config.yaml
hidden_size: 160
num_key_value_heads: 5
norm: "layernorm"
norm_place: "pre"
attn_scale: 0.177
tie_word_embeddings: true
init_std_qkv: 0.0586
init_std_o: 0.0107
init_std_up: 0.0586
optimizer: "muon_variant"
lr_mult_o: 3.0
lr_mult_down: 2.0
decay_shape: "exp"
final_lr_fraction: 0.1
train_tokens: 272900000
MLP neurons of a small language model. Each row is named by its layer, matrix (down: output weights) and neuron, and shows model dimensions 48-143. Each number is 500 + 25 x the weight over its row's rms, rounded and kept within 0 to 999. Numbers have three digits each.
After each neuron's rows, "raises" lists the tokens whose logits its output raises most directly, leaving later layers aside.

L12.down421:472545476507478449513478488463477436514543472521513493477548487525508456505472486499482510462538516514508470582465512489473498531517500534511502476482445528472520561497454504518529501540503494518538491520466497499495469490506495469553500506490585474522491514502495514512511497501518482482
raises: "rated", "ement", "ably", "ion", "can"

L12.down11:490528508465538482511481466509500474520502519508493543482486488510482506506463476490477530515542519513504512490526491486469502505468526508550501502486465465520496476511515502494509520487483462461473524542513500493480519485487486499477521518510521481498478511531458493534557527470496490511
raises: ".", ".\"", "\".", ").", " respectively"

L12.down614:517479474508550502462489487487498503495503524515458543493447503494468508481526462494520540497472499491465491498516500505502534490486508513499471470508536480466547489517518511493482553522479506478494562507556455497468494471494472469474515488544543459458468499501486521510526488486549487538
raises: " respectively", " until", ").", " than", " elsewhere"

L10.down367:524480477529462500513490474516485544529541493499490478484520541493465501458482508501512475500502498500486500482487486461507450553504496501514505496474504577489504484531521550524482515568503461463502509494528495539493528548529475508491511542508465524484482489494519558507490481480471510521
raises: "ments", "ment", "ology", "ification", "room"

L12.down652:469535509492553559489476484490476500483519492507511464500489496459547477493490537475516468496522479518477512525493498474513476494526485485515513535482467496467516483482507495488507494530511499541477497537484486504509448495522520535482536550526508534513501500532525520521503507506489467481
raises: "tors", "cade", "ating", "ations", "ation"

L11.down594:468519496554514486500513551530483510519514524527509530543503511499508516480482482486494509475493508539474511577503522468523477487472525509472479522495468497491439554501487440502512490517460482491500494502505507447516494503484472461474509511492489509483493447504457545514537501495500506510
raises: "ation", "ated", "acy", "ating", "ism"

L12.down95:483494440474495492506451532510471478462499531529525491488496505467497505510489503438508521513483510487546485520523521452523492494526489508472529524511479500487524547478541495487516491458478517457496454534528463490474503547570505525463465532516490540463512458519472489480502505495479548466
raises: "ating", "ate", "ations", "ates", "ated"

L11.down306:445487456507475509470496483501516475508468493524427488495525533517483513466520494485477528537537475473494527471505478499496548513532490505482505505500517490495495482535497564515503489488495503530523522533530532471488501498493485493494542512507483503498486480477493520501519534519466493480
raises: "---|---|---|---|", "\n", "==", " ISBN", "ular"

L11.down43:465486488500455495527462540500492473480522470521479480509507500510480501488457496472525568458489494505484483555513527499497532493491503500479487531509506516532531482482533516499505455469517493506471503488490504465499505481525529443469504509477500527530524473497540518508541510514476479509
raises: "ate", "um", "ook", "ated", "ed"

L10.down485:499469513495511419488469481515501498505517510480514541518498470467487533539496485511529510529574492507479499493543458510489534523489479488506475529457476497462468503487556478534481541484484469494440506496499481458472486482497492458497535499515544488505479521472471510501533521493502528507
raises: ".", ".\"", "\".", "ula", "shire"

L12.down381:459527495483514515502443529495498502483505497497494468488477479515484542485480570473470488476498525508487540508524472486486467527535478500511500486469478504511489462492524488471518513494498513486464506549525490484498471516535456515480485509530515515459527443553520519517506495493492504507
raises: "ally", "ating", "ous", "ather", "ated"

L11.down111:447450483523465483502464518484468512485496442517490515537483468519496513557472553505532502456513513497488498539514503514512518486517505521475541504497499509513526463484527522516467509481528497503489468463499526469545544493472468485474507517500545479508514480468494530484486546501534477482
raises: "ed", "on", "ctor", "red", "ated"

L6.down403:503488508496488523502484456474506482531536494509502477517477494474526550521468515458509507498511473501467569501480527451510507578507459472480502472480486528487484473476526480485534505504472533490489486496553497491477519493531482471494501507515494490518453463509497512473498503514460517494
raises: "istic", "ized", "ears", "ities", "aging"